{"num_hidden_layers": 13, "hidden_size": 256, "num_attention_heads": 4, "num_key_value_heads": 4, "head_dim": 64, "intermediate_size": 768, "vocab_size": 885, "hidden_act": "silu", "norm": "layernorm", "norm_place": "pre", "norm_eps": 1e-05, "positions": "learned+rope", "rope_theta": 10000.0, "rope_fraction": 0.25, "qk_norm": false, "attn_scale": 0.125, "bias": "all", "tie_word_embeddings": false, "parallel_block": true, "init": "normal", "init_std_qkv": 0.0256, "init_std_o": 0.0, "init_std_up": 0.0256, "init_std_down": 0.0, "optimizer": "muon_variant", "learning_rate": 0.00161, "lr_mult_o": 2.0, "lr_head": 0.0052, "max_grad_norm": 1.0, "warmup_steps": 200, "schedule": "cos", "final_lr_fraction": 0.1, "batch_tokens": 32768, "max_seq_len": 512, "doc_mask": true, "train_tokens": 176700000, "max_steps": 5393, "dataset": "wikipedia_en"}
MLP neurons of a small language model. Each row is named by its layer, matrix (up: input weights; down: output weights) and neuron, and shows model dimensions 0-255. Each number is 500 + 40 x the weight over its row's rms, rounded and kept within 0 to 999. Numbers have three digits each.
After each neuron's rows, "fires before" lists the tokens most often just after its 100 highest values on Wikipedia text that the model never trained on; "fires on" lists the tokens most often at its 100 highest values on Wikipedia text that the model never trained on. A number after a token or word is its count.

L10.up95:486486532570455536502484514552425586493492491556521507509502430485510469487516504460501449487508536537536469443480419479509503477534504487471468483490540437509452527470516552504532497483463504574487521534556477498514596476551497465587490474468467583501521516502418545481521493526490514540479523489513518570491462475524567533423460556483601550529553516443501398492544513507487553490497562517471467499550436501426565479514461502513442509462502470534429480442531410475526513475479559485495507532458466502511543528476504561538462455496562447459449453452509557500502526576455461509433507473487473602529512452476520531477450451516506448501473506614487417446533566512474544522518560522533531533525449577559483529514492534430470470456453478543476502446587511520468487468472558
L10.down95:516479571502455522495510442463586492523453516520502468467526573530452452463498438534534455537490428518444438486511569476493512452455569560524560559538484555507495527450452488497503539461526473488524404423553554523502470560513436460555537488510541519480541429547474512535478477532537497562517509591469529486481482493531493505557505472537487516541489486540567522504490516461555526445566482475422549562524447557485415450515502469480489479505532498484387526564496433487506426489478521526483535522547522520559537464493530496421487490494425505526459524456449487501490434517553463537498532480470535415589490529463464459512448519499487533552502525540554470499520438531469445478510486445475482464483459495471533483478619526529447529517523449499490512496406536427519501549570539
fires before: "ed" 39, "e" 20, "ing" 19, "c" 5, "es" 5, " the" 4
fires on: "d" 19, "c" 13, "at" 12, "g" 11, "v" 9, "ing" 7

L3.up495:497516548535452504537494507482476532513499473477505449478595455452509515510612510481477500556487446489397460476499513434543478438501478553614586498482500474565488516478493525563524540536447510453519486553502474555499503504524463452483515489515511558508527485475505527574601540490512485565525488420511545451506475513468552573514517471519568534445562513449535481495607486424509472472529495457541545512591475523547492493501488494513477478487480468487499526485414491521507438538531572547451538514520584485477533523477462475498518481541472499509508427495551453476566471441520448445522549440453518529469446494471549526451476445448426480482494466528503488506455440478546521577571517541537515531447474516554570460532462498456492492478568486551440417483489474446505442504435497
L3.down495:510552518539530499471551460512504544547472527585476483516444495504468476541440440441425495475515445478486467441541500558462526448456470475467526532489440519514532478471468542422469482453550493502598511454482465475495487583542507571540521460478420563482509473433505462500506499531487492503502532486590512478484539485533477435477513527519512471500485456508441465469494500517445505458444570549460542539512504482584492521431496552538477588466577516558491459480533526482498461470449445463498484548451511520581568486489541496491501480485471511514575538533474494552429498566484544566485453446457516530480518510426468429507492524550441441530547504558454570493515502508516577470488523428506482492434543492463568537587615478536487492473503532473478560464483477529529522402501551
fires before: "or" 15, "d" 14, "le" 11, "on" 10, "ou" 8, " " 7
fires on: "th" 62, "or" 22, "/" 7, "ot" 6

L8.up626:423522449587455529498485471546462477485473428481570492551548500477507428524542492541504535491522493543536472434549432445526520505406459471512498423502558471450483566485405567507493503455545538542495523496485478490534461532516544504507484507455505472503556408508492453497476467537430425508485558471512486561498513539537516441493492489509438501490580499414469532542534469463498545494487541410490483558480449467565523461538515465559457465540529459499535520519455492512464476456508499498529500523498454509535540514463496513479523464521508490512528439593562525489436415502488469452449456448469478580496495562494511482554478471415540523536519431518566526455603530579509518554548554538554471537526423517548476497526426493520455486462493502506530489458558536490580464482512546
L8.down626:549485563417542460517539513446529571477496470507426474437462505461522518523472533450434497504548423561453462541481518532521542520439493490464460593494519489491499516518556510520476504577511437450502506578516568508488471488470487450434475405548482518431422550403507523500493481454536490465471569416526488504509467528482494501520536485497570506476463498531479551548510511497462411474497450534518493493566478474492494412564539500488490510524478545555487463487525470509493588477494534453530498563450574549464494542524517549489448558454520497497425511474431513535541527586554454495485464528550545441519503557521441487538449538483532462487440506514488469567543477470479562431434481545445489535476567444503466458550530515456504524522541504460477552558481566502573490489517502
fires before: "y" 22, "ed" 14, "it" 8, "he" 7, "e" 5, "ing" 5
fires on: "et" 36, "an" 14, "g" 10, "or" 7, "ut" 6

L2.up459:608508476522484530490484584470468421511494526594569504544500567545430501537499502560485442484486540598447529427500532470455497513484530481522500518479493467525516501434454581511491553573464487499457479461525473463521525520439574503543503503516503525458475507502497500499481461515433501473480564500445421491499502441557471621463509471584442478531566481486473474503505412451461460481544529497504441515445450525453492474477532515469474545493423520495557509475571551504458501441515482464504443478526523454510491490527547526457464514495541493519508472555529482489505528565500473567443522514518474464521533493488420423537371530473556469496552504524456525510492540512574444484467464500553501454471590461566457510496515473504432538506526514548416526487459462516502474513443550
L2.down459:486457492492577559548492405453399510502471525518432488542436528504470551471546480467528513510525497459490476497512451530431477440478517526513431514500517436490518501461478439475493478490458443512495557486500556506588455456468493536476448537491545508488538471523458521555487553504513550516462540574495530490465510573474448443538534446446522507535484481538514489490478528472657500485497453520529509542535474475507528535552489498535505436453513523460502524512543478394496502493489457547486562520527522541563557503427429532506469464590443562533473500442505522533435492534512452522577599516473512487473572408488523547510494499555534419544555438490560505486549464562509439491485485524485475480430520477529542452553493503545448582518523476468508499448467432536485494478509498
fires before: "er" 42, "\n" 19, "=" 5
fires on: "v" 50, "==" 22, "r" 16, "\n" 6

L7.up174:431482555438522578449437472519494457478466457561616459483466479474485565509483527537524566552468560487527451483532428503474465525474489560544485482512533451534491434502542451535538501513551539523496554531511420459435508481446511510531498549485492454561512498505473524521508485506574513572527518500511420488468502466509526460550449492545547492504577482484497522461517519475519524454536556429467496469516524495484544491509506513467468456588468497508471498510578549547586511523457498537484496524592474397492482480484474474457444447482506540569474486527435500520413499523533467583489477500460483558620516475539474506400505480521530434567508527416522444511552466532441526522437488525465453509470592555428555502493515463515528529530492493453551532518492512457480489473487532
L7.down174:467483567439455449493506540481503507433506499469556480434478470469529498495498550456482514503582548533459530516551496543545526500470488529511503515487504517492470539471540549478529598504488549506465549496467457471497608475499491494484523605431477447552440459470477530583450533429463504517461468528572486490508409536576558506507532428539459479491464501522521419554469541529549472485538491479486526433556496522519516396460469463456425495571430507476480501431465488452555455496488559508557519465500541561504481450479459430459589506457479499522444550516508485558521501515536526552469484492542489592518519462499421472451512544532534490544480542445432512481501577470542568449530552492501503492431570481508525495441466502544477485539490519512527536456515497472500406528525472
fires before: "\n" 60, "is" 16, "=" 15
fires on: "==" 75, "l" 19

L8.up349:451511440506548545476523540454533549497396510524551486518515457560526468531479534526512499421513494491427514531496508499503459567430466500524490491499514450520541509491439493593465440481457447504548481426519515526479476570491479454461489461484514515478433555434482497519490550527471497466559544443575466540572520487443464510520441540518475494501563503491450474538434477516519515630593480476494569461533513508492455504486482459547506581492513508438489485526464524506502545485429529525485517528517512561562504448387517540528484467552486472542542469544522454510467454490482488478490490546488481395495537484466489567466431428486529501525512541510513489499490559513456485521484542529479518429528481453515586435550460453534474521481608482463449505522515565582498540478408465
L8.down349:560583477560486461464490464482438455528459538552462455547471555472504520489535469469472458496520442529497492521437518525524437478489525531537505510508493480457525506493554523422500497519538474510381475522576552479485480525483582561534554498551487414499510415558557535452510463492461450540457517514426471459492538520605484476521512462521546517580440486495507584502478497505475519453434519492514495517496576496498481493546488588501480465542518480529457509480477491488521513595479522451505503478512513486468469524465529537507529582610549491522491583537441523477524517519498555542483459490483499539479562508545491510500517470479513465451408444577434455537562463480439468520579422537469468480451409566450417487441480507492537469522520501489498523470547494440543471468469500
fires before: "t" 27, "er" 13, "h" 7, "g" 4, "p" 4
fires on: "x" 26, "p" 13, "it" 9, "or" 8, "as" 6, "ar" 5

L9.up562:459511533545521540478493431513464461504492497546502412515505504511464507526509469503558501548546463483516496469544486515486475422517465481535437470524464483568553447568530437503557447499465494580489522578453449445451573486532462457465480439499476538495520489543489553534527442457478520575453497544556458535505479494515525461482545496530527572459512541555498460558497524527516527461484554522424526467519404510527529483524493460521468475466550535496462487516543518479580489449515474502533505471394507513493543466509481497549518386448544424525464486495462468523518525497513470571445603514445481563611495436536454456466520512468534539490447522504468481389492515515502506511456463528494466445472514507575485511542468543442544538549472511484521549398487465499581489581488481
L9.down562:490523534509514519512495458551574503488539530526425439417512498455503500442510509532486446470532487492498500498391468501521505492516559465526539457484492601499480474423573575489503491495478515431552468488531497497603452526461485456516509513463521491485466469485407463469555543503486548447472508558531490468499534561572478550513442548498506584474513468408485514459452508448491519523443512467488492556629454478480467434491506407505484506545483518487526464493529509507515449492479440431437483481523499553482508498515535558492539516538499495503520482504460499467536532565584514458519477453507485463520538564480519540557451565556496483514492563510522514501526427481513523514510453521463471479464489507494522424511463501634548403487498514508510475572531536494397456544553575
fires before: "e" 51, "es" 16, "ed" 10, "ing" 9, "t" 4
fires on: "g" 35, "at" 11, "c" 10, "f" 9, "s" 8, "k" 8

L9.up535:390490465492481526480484407534522477435486497463529507545547557496513498425509501505508550517559471501533536423597445509527494501497473436394533479543545487491521541524471540510495503581535482497476542568516496426446514451460478462506490495560501483476449440478408479478541481476479549441423476491475498538488459461504511503510513464473526482408489513435481483496579495503485528613436574537431486458526525491541543528535451475486457518461532447508514410531510514528538503514515484458518481529491471552451555537471586566482566547484470458504471535555492508514418435571585515537433475472510496518466539485480583472511472525429496469531459464519500533498532449476488589489458522500473552538556527437509490531496425528500549504529526526528503430469509571483464493531488527
L9.down535:507519496496511507560456522429517526520522451494516488448589498463470581474482536509514512467524428470469429484491479480596507583513518467498400473472448468529527422564488447479590459505465553552510524500498488556516543537490520546505518462514452555489592589524535532444473485507535460477464483515434589537454503493508438453528536495511516547528501589485475436495482489463497504502493460493562542547425460517474443498535557507475495489501508467468552558432540552492481457483512491418472477483480471484467485474544555497416473514429522531505510481471505437491571476471498453517547519646524500470539494574451448531511487524506521533528438522515492517488414552534441434566544484505471546528468491560455558513529484541472487492517507499479529536579442481460481423488504501
fires before: "n" 19, "re" 14, "k" 12, "i" 8, "ly" 5
fires on: "he" 32, "or" 17, "al" 13, "h" 4

L2.up496:489373541481458507543447526460456461487498514414486511554481520507438428481541496504532514492551425484562476523513534593489533560558480533552509450424475401447483514539477532532512489489508513554550478528556537436568473549518453461402478469464498498478537448441506462470469462559497469595479551471474525514428532457565475481465453546501530462441573565528559453443519481503500493482489443556487521529504490526490561508483477521538521502482427507519505503437539473460494558512566454558529565436485433553456546488460484536506476542460525572536486526542477529510467503450527545499512494528448512487566458496518508410529526491544525457520477477534490535527549490533487485438419513459536489509555534516550486520531530517520510492495484428493536381520500511434463548513483495
L2.down496:468534417518528496460495517558527587625466533543477531503476493455577581503477459464543482496462545542500476529540485458524431488524503496486477527533534541509555523490546470433458493530423464531415465506506541458499587495444529523567598501539514523549544534513529519479537538440450503511453493519503501495502485509499501459476486499441477496587496511441504537507481521489507472471524494539545496497502437454494475510553484513424477535492471472527471465572456558570505538451424536509457509477516533547464462482497500569469502442520408473441541546526492416466507442510509516564499459469500490517436519452536434504470521509474562551485495483477476472497466469522486516520572517541472527460459423497366535532483553560445482476449465583489526563445472515577473500491571435
fires before: "n" 20, "nd" 12, "s" 11, "t" 10, "I" 7
fires on: " I" 87, "I" 8

L8.up691:471478516534531545506532512411476459532497487501547502543495554482476508547479468460541527497452463517442558529500529453504500564541508452503466547489518434545540563456526486550552505556486498512545463583518467469570458484542468494486519443514509439503551452478509419569525467487482459553495442536489541491509447496528470450477489468506577461491478556542517574549515494438516485507548474466474483489509573476512501526580484509574488412457460546397440509485472442458468470448461517560528489453465479451429522485534523481561523481488512502525528499559493441518552475501488480532493494522415567513534437549533566514535504468506462477548525558552551546504526522507471480466463501476434451523493479465499505439434566564470512523396511488590429400430558483432505505503429474
L8.down691:473478509444514476562490509606524572530530515537500464490570523534487426488511439497455472507511514515518555530597448491505452486460453535444488494551472566516482541519414507483508478453422533504415425460467491547425467468461500496494550615517463534507498520476516476495516495584492468432432471478560442540450567525480454511508540506540487531487461455511525552500493495508496545502457510544454501487482467487432526500482545442509481547480503424488489502449550525530505467512487440560478525466494470421544505499563529460464509469521541525451426512430467487492478500545479504496589501482451444504447435474502456439480467482557542529504533530523495545489442529510498539518578565526496543514529509599516551490527416555552506487536504466418571561518507481545480470435563570
fires before: "e" 26, "p" 15, "d" 7, "m" 7, " " 6, "as" 5
fires on: "or" 23, "am" 17, "om" 16, "/" 6, "ad" 5, "e" 5

L10.up379:466588517444543562494586464531510489495492502559474544481516523541520450522487432446520495479533533504454546515510484483485490600473472493523534490500447518517570473470545482449485437442450463579393517541434513465516533516442463534497487482470429494477486506545480498539455488519535531466509441485528486476517503497563444484502521438535477548579518541588491521468431396552454495463448489526464523548482431500478459518518471549534579518477505477519496394570512485541581461586457496496556432490490551516474513495542572497523487481484461459455519481473480469519500533470545449528524436514480496558554394519525554459499545474518515480529409559574586459510489467489485498580498506452554446459521538478463429522443543494495518467560513518459523469497518484522511494536495463
L10.down379:430405504514529461503451460515448475479560527487486477553495477485538503474504494483472517508470528569569503427535536510553499487488492490518460468525478506512508504551470456514504538514475456471525468503520496481523476495521502459481516523440526475503509561510506535468494570460503568522457606495507564548462507499467465505504538521486540484345496482413530464470516475522507481514563541512542542476508467463516481510556466458509502488401520475616426496482518468577506434502513554435468501491488505486601520534512447488481497502531445435510549499572523494548478512531480488432472498512548476542513445504462559526486502502543545490554521513380432546515502589559421511456462445516489520483524401470453452478594493447491428567508466524561566528518547497444522533558467548
fires before: "e" 46, "es" 9, "ing" 6, "t" 4, "d" 4, "p" 4
fires on: "it" 26, "c" 12, "i" 9, "or" 8, "o" 8, "m" 6

L9.up538:515497505490499535476571514495482415420455529496552423497512480606428463557499466537527463487460467449500500540509484481482543467578525475532521542483513515525510420509464510458548441472501488578468494494472515548467559520435439452500515451463457507434464570502486490572546533520507503487419456518532485541541485480435488539467461417478472516437568555503475553509482461500593508534570542543483489558504452443510511505502530538503517531455499485440419491488570469441520471469466490488502431525478451481539454483563571600497454486483474460520586491482514486506468517526509493519517493563540525525595475474565532527421528485521481446509501578593501551455473572499476492492471528525526504478522516444437510501468472482428529514506494570481552426426528515481502502542559532
L9.down538:433416460510459502558441515565501565509447508413475434504485539472529421464434488508545514478518522543571533492569425541452437461408518453601526542519436509494486537495497501488483507455421463564487487473458476525550497522522503483489491574559493524552507453501451466487483443553517496522471523480449552525455441510521446456575458537489554523506490484469557563557534503594495498479455498470536522500498598499571505440525461464467518504485496487482495463507441555527490425565480527492446515462550535549495520466460522477507476587556460446549555505511534453498524539566537439535481524514471481551510548498485532505495488527531546505535498469505489479487472451515573436542464492489484427471529485528503442463570540486561510530461512483511490550504533372472553533512465463
fires before: "e" 45, "w" 5, "es" 4, "t" 4, " the" 4, "er" 4
fires on: "f" 30, "it" 13, "or" 9, "re" 9, "g" 7, "h" 5

L2.up291:459476558472489524445545499529555571490541412495514569585501478470600478442525491501448449539500564528566538501510449503488451466518494520458559518482460487533513460552462535552512522557575491501502496534474542470464545481450493495443522489484474524531500438488504416485487441522527585525538527522493496494520503497466460514481477501546493450504442515541488514465469487518484478512545528493510497464481502411514501622477484506501509470432422507538507567505513508482491454529465513491438551580467516484458489460407494470523455515577556501550451476458470513499476454529452527492464547424534472446483484460434456550621479498450533421467546532471515445490474586445470598453504523417565457547490486518511551553534447502463468528499456456513505491526583509458486494553515552
L2.down291:528523511485489516545488524485487504494421491503471528477460485456508535563533529493543515453516440430489494486464566505535496479524503491471432500514514549536562490554460429542559469476486531538431553387510503489544487504433543471507506419504573514529565487500488530417505561439465412545504504503446420489574459478601505473555469486476471533521512539524537577541508507482474533490493483446450511471490454515546528464560503507530484565562516485446530524536499463490520481425485542520478406488513417548479527555553464509505470466526505460503462522526546444475549498523505546534537522508447479518441507523497542454445498462553563523465542572498504555434454533523620508572478459553390525465472429578492509508454460456542458479471471507435439494516471480513486516522546518
fires before: "an" 16, "ic" 16, "ed" 7, "i" 6, "et" 6, "x" 6
fires on: "v" 41, "e" 36, "el" 7, "p" 4

L2.up398:494495464511538487500536493483461551485437471517507473537507527530458523468524413443506487547513467519534545469476462442499600520420496480522482485560563537508500486548520496514529457500468465556404498493505502504508495541454482461446556484433519454494499468455532503547548448463532503443505493497487494516522449440543520568435578484422505480420548528527522495513491509490452460516506437516504444451460490416477467495470490398506509465452589503493431521452476467502535515493507460543447526474528602584472528419474499481618520449511501435578547472499494537507604525451479459465537535523464441485569554530579513481527538435510499553521474542523544523533523562526521458472466455555523491454521491521507443480454454520529528516480518531480504503514394498554571494495467569
L2.down398:476465462489536496556528472447473470563425463503509541531575485529461467486583481552502416542477505503517552413515447482539509459563449514461536514522555488510541526531480517502526514496451438518540509420558556549514504399490483453514524523547492505527473495509433533527474422503492490449545468496514545485537412450491462473481485511459533521512438444565558442466487502510590470506491484461483450438509553498560440522571492474464506508518529490495526482478482438454561490472502592568468514403519507481502537428470495473571509512458498484403465511510499495557457534378514545538507539514526530491537570566574461515478463540469495500536506476541520518518511578504501529421459489520515495569474500469549515480506518573479545586503435498437462472484458540439482519461532517
fires before: "or" 25, "i" 19, "u" 15, "ot" 10, "en" 7, "r" 5
fires on: "c" 75, "q" 20, "ent" 4

L3.up223:509465500490505518542468536516518484477452469551540540552456598458472474482532499483546489523489433477457480523499479532450491516527452524631479480585475489506549472508501454550560511474506544510427513500492494488514488444412561500591437484535546483462515557543509561471421475605537516575480493449418532524437451505556450504544445498517470489540424457540525513405494522517582555526482483556499499559511590462515497576454528482546468529468518489541568500467500518471480516477613428547454470538485572535526467501515525513544498519545518480565533500497446444441432496558469475531492507493479483527497497448530475459489414434436509451441555525480508488488527494563456482501456541493519507465456505535522481450526509507491482514536526562529483502504443439528450506482449514
L3.down223:515471417468526481529468472541435489486433523548562532474405508568550492547459477475498503582522477500503473481553460549477570477532545466536466469537470486514520539447536481546483561421368493537534521524494528505497523472446527492468491561555512532534469450484545490484404524566519460477535453442460494437423553492542430499506495503499526465526477505525465505536492584507542449524476530545478539484573498441525525440504494442522438528461480500486487516527514552469495484545482532573480477481474484556498518534467500544493540480498486546469454473457449534501498538529552461489525529501483459556532556549525523508489532523518496445589518491450510478474600513524455496526424507481394512526364571516552467503479568529482443493486502560457476539475469456562476427436488521
fires before: "\n" 74, "=" 22, "==" 4
fires on: "==" 100

L3.up317:485500481515504572500551474544492595513505488450502507530538550491522481418531493562514537508541515421464484474495396494500524534470467530438563521497448521446512551540440478490468571518626462535519544531497554510560492558483518495482506565524456539499477438568597540540516517512506506448504545501464470517458474455432487445546521501457537506540505513530445525498482526583513462475505479475492492500434449479475546614460450542543442518486510550527480508500489545493548458471465569494445524510460458463485509455486550493388483462548439452577467506498464421504547529484469476457473499522524492565510562521491480402487443418452496520518508536462547523495474495484457541475433500515514508492542504539545498458458495470487525512444461443541483618471470456471491522532461572
L3.down317:525522496503481518492511577492490491465477475475448449538524480523450537533480497464526467467528460505557469479428533446479530540571518605541543543450478601443483511542449499497508552481458451484431496504499428497444513523482455448564557441536464498484539521518509493488475571498519535457508494458585511571482553511525508482492543464525539489448524419496525517494471525500515497523475535494474480468486582424533514495563566449481469537453530562417529596551571514536563491491467477561492485509499500431514463470564517490501497450450552528568517483492473487513488421413416524474547442527482493531412537531463478466537532436390480518532521505430480405507499448486490528483579528462449484469522502494537457550531513558516526533528486503464468499577456533567481451525527512
fires before: "m" 29, "y" 12, "l" 9, "an" 5, "t" 5, "e" 4
fires on: "el" 32, "ro" 29, "f" 7, "r" 7, "al" 6

L3.up647:561552506487553450559585539498524514456437453542501577514561548453516462437442497464511510502466528434524427430562519494433546513528494466451538388501528490613493476498509494555484506583487561483445536561444543541512492496449505535554499453521498503488517486510500463524491499489487488557552512439501448469475501531489582587481472525504514514533466546459593511508542462518466522523441572498484449534460540532504487383513543524506470461497528540498464539423546452476503493492446547503473559501540566465501467486499525503437495460514527482512504497486433536533474508391426497507536531486504465546580491477518477519452483524489464484520551498417481508465518499539573527547443487493512434453455538496498477467449498541517479534550442552564419517494478425471465489518531526
L3.down647:506435513543516421496511467456530500495510498509482547468540560503482510501469432474527491497484533553466537451519481437453571489600467513493521538434540465654455491525501522502514506509515453475447438465462518502438551444442462487443554500548480436526476432460568521543459518502415474548533526505563492482524515533529544521492494477512556476477552501518561497526466543470499488489524513432570395523484457497500515412466550496506499474601496437486443535496512467536532512443534465477521534386513499463569455508435562452452475501476514485500510535509467541612497488464523475412556525566527509500506559443531519511565498559502462515455546535485502529500484451533537585539418443513515492488443521537527493520457506507497525496557456497502477499521506449471556513455465539
fires before: "n" 34, "u" 30, "r" 17, "l" 11
fires on: "ou" 64, "q" 30

L10.up209:440486485479544459512590456488473442539436514552547470497623512540491523500523448520461518522546497524528480494443517505528541477545492507464555439440461463466555462525533581469471410479556566578447540470473501554484474541499498473475430525442553493472478463454527542494493427513486541504483508517457491536457537551489523500513497443374563470462484507482475552451517501487459571459513458529549501464518585403508486547521515410538556526486498532524608527519520473508513533514438598539547598529492445516500541445515493492466474433477461493528460485506475538529467491473494481516453487534449452473551508489506546472458490469495517457534534469470558490481551549527427483522434536607516496527441476490555454462541465530520475475460516513445479550508502465512519450526500494
L10.down209:544516534450537485587450543464572494468483477458506462467467517472475447408473619523522507565496591438461446476541497511509488504526428462507534496466548433519509556467443502473577494543447467577525454479491481503499530542481509478475505471522524512487542511559486458454476540544523540520492475473482492427518418446539512495546531502448536515563510566489530478506481471509528504595456486439484488513511528484482515470550612487445550511538480538560490486414498509458582433475582508503546467524511463464483482596516494541451480525515533512527521507554479562462529557492508510504497466530487469512467465494488472501517444507504492456520517459507435435505467469484486458461546530423518509577412596470481522567513499414535568483516531505394505485484484436570482465536497511
fires before: "y" 64, "i" 12, "c" 4, "e" 4
fires on: "r" 18, "or" 15, "ar" 13, "it" 13, "ac" 8, "et" 6

L2.up66:485489471439463485501531499441526492478495535481483521567526554522511496523496411510529489600515495463476456492460544568513565559460447525447558583450533517539404512462538472548476504491490554483499500484548564547461517490494475566485495419494528498526526436455459447474548443523462492507505435537534541502476509542476461446483486330468518506528525517546555524522511484526536511473429460548522485432477512420559518467472514487482577473388539446525483472443543409522461532470439470462551438545515528491426480494459528453517499488503499543513560523525521463516470541454522495499497551537505518529558465536435465488487507552509598491531508526475504516501509450457463398510520537444446478540582518516500500486471517443499503520478537444508566523492494562534487534552537499
L2.down66:435547489538496494504488486546470551518477521498540567626477555468445458441544462476525430435526548519507603504532486483524448514565485486497488506561513531485518560532453470482444511444461510500525525447488532489512422484467499584472486444577472530515528446562522519516584403479586524497550430490487471488496539487490511517504446417475503440545537537480514481500549541466501477456433463492539477482467504458613507440436558509464581419499522475473426532493481510525480525511507502480429483613480536489438464465452534491429447483499547536517468482527493519490502538508516532572459526491443488466528494499447494489477493533458518557620476542449590580540485486463473500500558517505463451483478462509493525460502559483503457477463500483501555518532493520526473515521525511
fires before: "g" 14, "t" 12, "th" 10, "n" 8, "s" 7, "c" 6
fires on: "n" 76, "it" 16, "r" 8

L2.up23:486560464477508507510525482514477572498449482531566543529476503588516560434512485477488505517525500475533510508575455484477494415588436555530476514539512406513553482565519466488545534493488605468529549472522506464556508511464567544520525476573472421478504491613483495490504435485525548528471486507510499440472531526531542512493551510466508526499518480578482485487514479475516530504551429595550506504496489507459534416573496468540438527431480542540481620472492491454523504480546484516464500438471448488531497461439425483435549394509511513540560543503520488524533481421501524514466520448494482550556464470503498518515514486491532478473473480566474409492504445543443524570492389477508515500470458554458482488472472447452489600472460458479536505548477475467475492507493490
L2.down23:580450490542501542544508499590510519482534492473518489466445551559424476632446504554546505467475497452505482530427454497476503572523545499485484528468488485457429490449517423568528517554518497512490424497414524499553526402414540508525584630489565563507507569483445492511435536524459455413432428474530503471503480507564445439466480560454440495492502504501566482457482509563519550512459510528470482539484587451496507510471422528589567460470480424525558473527502485475502536468500494551515487507503520471509501546508545502528460506524496565523480520511495533454486461507493507508574552506469462570485505479498510504475482526449492521525479474431551475523503464541486484519529504473505460469431491534498490479500518529504536503517465424479554492515586506512494454451445475
fires before: "\n" 34, "e" 9, "c" 8, " R" 5, " A" 4
fires on: "in" 43, "==" 38, "n" 19

L7.up144:492457541521514541513501447548521478527467494525450629440533508487479492467454496489588548471433492563518502517560509476515524473462472484551514570466574462477572485578525449589515439465468493529489502481572460485457493436424425468489513549519400492434479535548472460579436523487464468465481470418524471479450491541547523449498528514510500498434524529419504496487507454507534448543505508544526500501474553444551548536473524570496503504507519510513518512543483548543560527496519444518483559582544455472501528564518485561507540507429493518458538494489543488543487391528479519465501528576509479499522535554476503537457507558479524514552513520521534565512552479534474499501433541379429517462482472436481453484467499535537448450502496490505500438479589479450522479523507472
L7.down144:506498521531529503554498456475550450421458483553528514440503460513544491549546460521577524469457523496476431471501519528472490472436531471504469500540492549473423529603513509455488505529468421443441560521541586564476440474557488558493450454509486534452552537457512444581554465514531484455412498527528454537475501533486522463480532538522466501559522491559444459516524503485465496507535496463484507530453456460537461468443548513562453535494489521557486493546594534507565564532458475480547422405493556463447488508565534535473465545544501448470531435563483433501533520524406493466541456497531468522509552479529530480563452508506568448454479494523387535513511526456447467500462525534479527495476504547500511482524524493491544530508484468511575492459510535500443440568429491
fires before: "t" 53, "k" 7, "g" 4, "s" 4, "d" 4
fires on: "or" 25, "un" 21, "h" 21, "ir" 10, "an" 8, "in" 4

L2.up92:472513553425470580504555488480498514446503527475560484553520624476519526498494540510565497532527512434447511483463538514542412474408500440520471523490490514465456454532534483451494532460563460534430455530467529481468473465404503560555521471492491501535540464520532506514540503514494513524528501488450555527582560459487489473520494523497502531509453542502443514468477552532575506484481510470542482419424437514484472512511518488516450436586467551551507540535548552475489483474505547484542425486495529428461502518523474545439563488521486462492567533560528582496487462397467460522478471526468479572454508488517450473500506477454471498478557576476488482523532468572519491528502480502529499436496513478483536521395508540449517570590424468531471452556507406486469472547551507
L2.down92:477503461519423510567470463612516530445603461504477468524500496489575502505523528528498476486498500447483512552430504528482556483528587514463486447445450462500500495507512446596491481527434522460490430504506509534547555489564566458488497456570475466475483485479408508532508507419568478498429509597587428480411455578520441489487515550478477475525468449439485505566507455525449507456479440459484600536485542444535490591506457527480541573516571494577471467488545547524483446536529512531444455492517522539519525437509486515529497536521517467468502459504453447556547566529520465466480461529496498457530502448487513497484525527498506468516517461485477499495513465443479458418563536474474507509512480527536508467525533475487445511511558516527580525510576540523492462448460495
fires before: "l" 28, "i" 10, "e" 6, "or" 6, "ic" 6, "c" 5
fires on: "al" 46, "f" 20, "el" 10, "m" 4, "ad" 4

L10.up182:454470477486446484464396584598545493456499563511551499567475481518449499539547464517516475467508531497455495507527544494469516500540476454552538510538513499400505601539569486524426571530488567461532460563515514477484584516523499452558547452518512530467488411523504512524446505556506496500565512481533492555485563493548445568479510484438599483560495559544474490542471558463501526433483482518492460431536478495492569469389451544541491527466508493486406478499506500488471525467494490526456500439453534502491527499472481486447542427531506454528507519533435459427410462501584511430466460500601523512480435507433541506506576506526509517555518453472445469525498486476491484478454490481499498523552520451513519486520483507563495502482445502502512469484477544427465467522495489
L10.down182:507510521552471480536470445527448465451558476460527499432511524432528486506491481352516501524490522458534405494450497468541565450552489508534463482482493462519552466459482570517452519540530463476501555457516566450451480528482505532476510470565480563591483548483501500486511441477495468471420517478496542533498558575517554493492454484558452498461550556461582543510486483499523537517554451522539488519444568511538468492453496464493480457460522496553503561475437516500498586519551534431473485531555431493482439528452517453468488573451514468480513501498541513497471537475508471523511512503529451575439453529518466445495435561493550445537477517584489427447490516518447433469524580552546522560540440463422526572479507518462504536493547480531586498535489533434491512494509499
fires before: " " 45, "s" 14, "il" 9, "he" 7, "is" 5
fires on: "it" 19, " |" 13, "r" 9, "at" 9, " " 8, "er" 7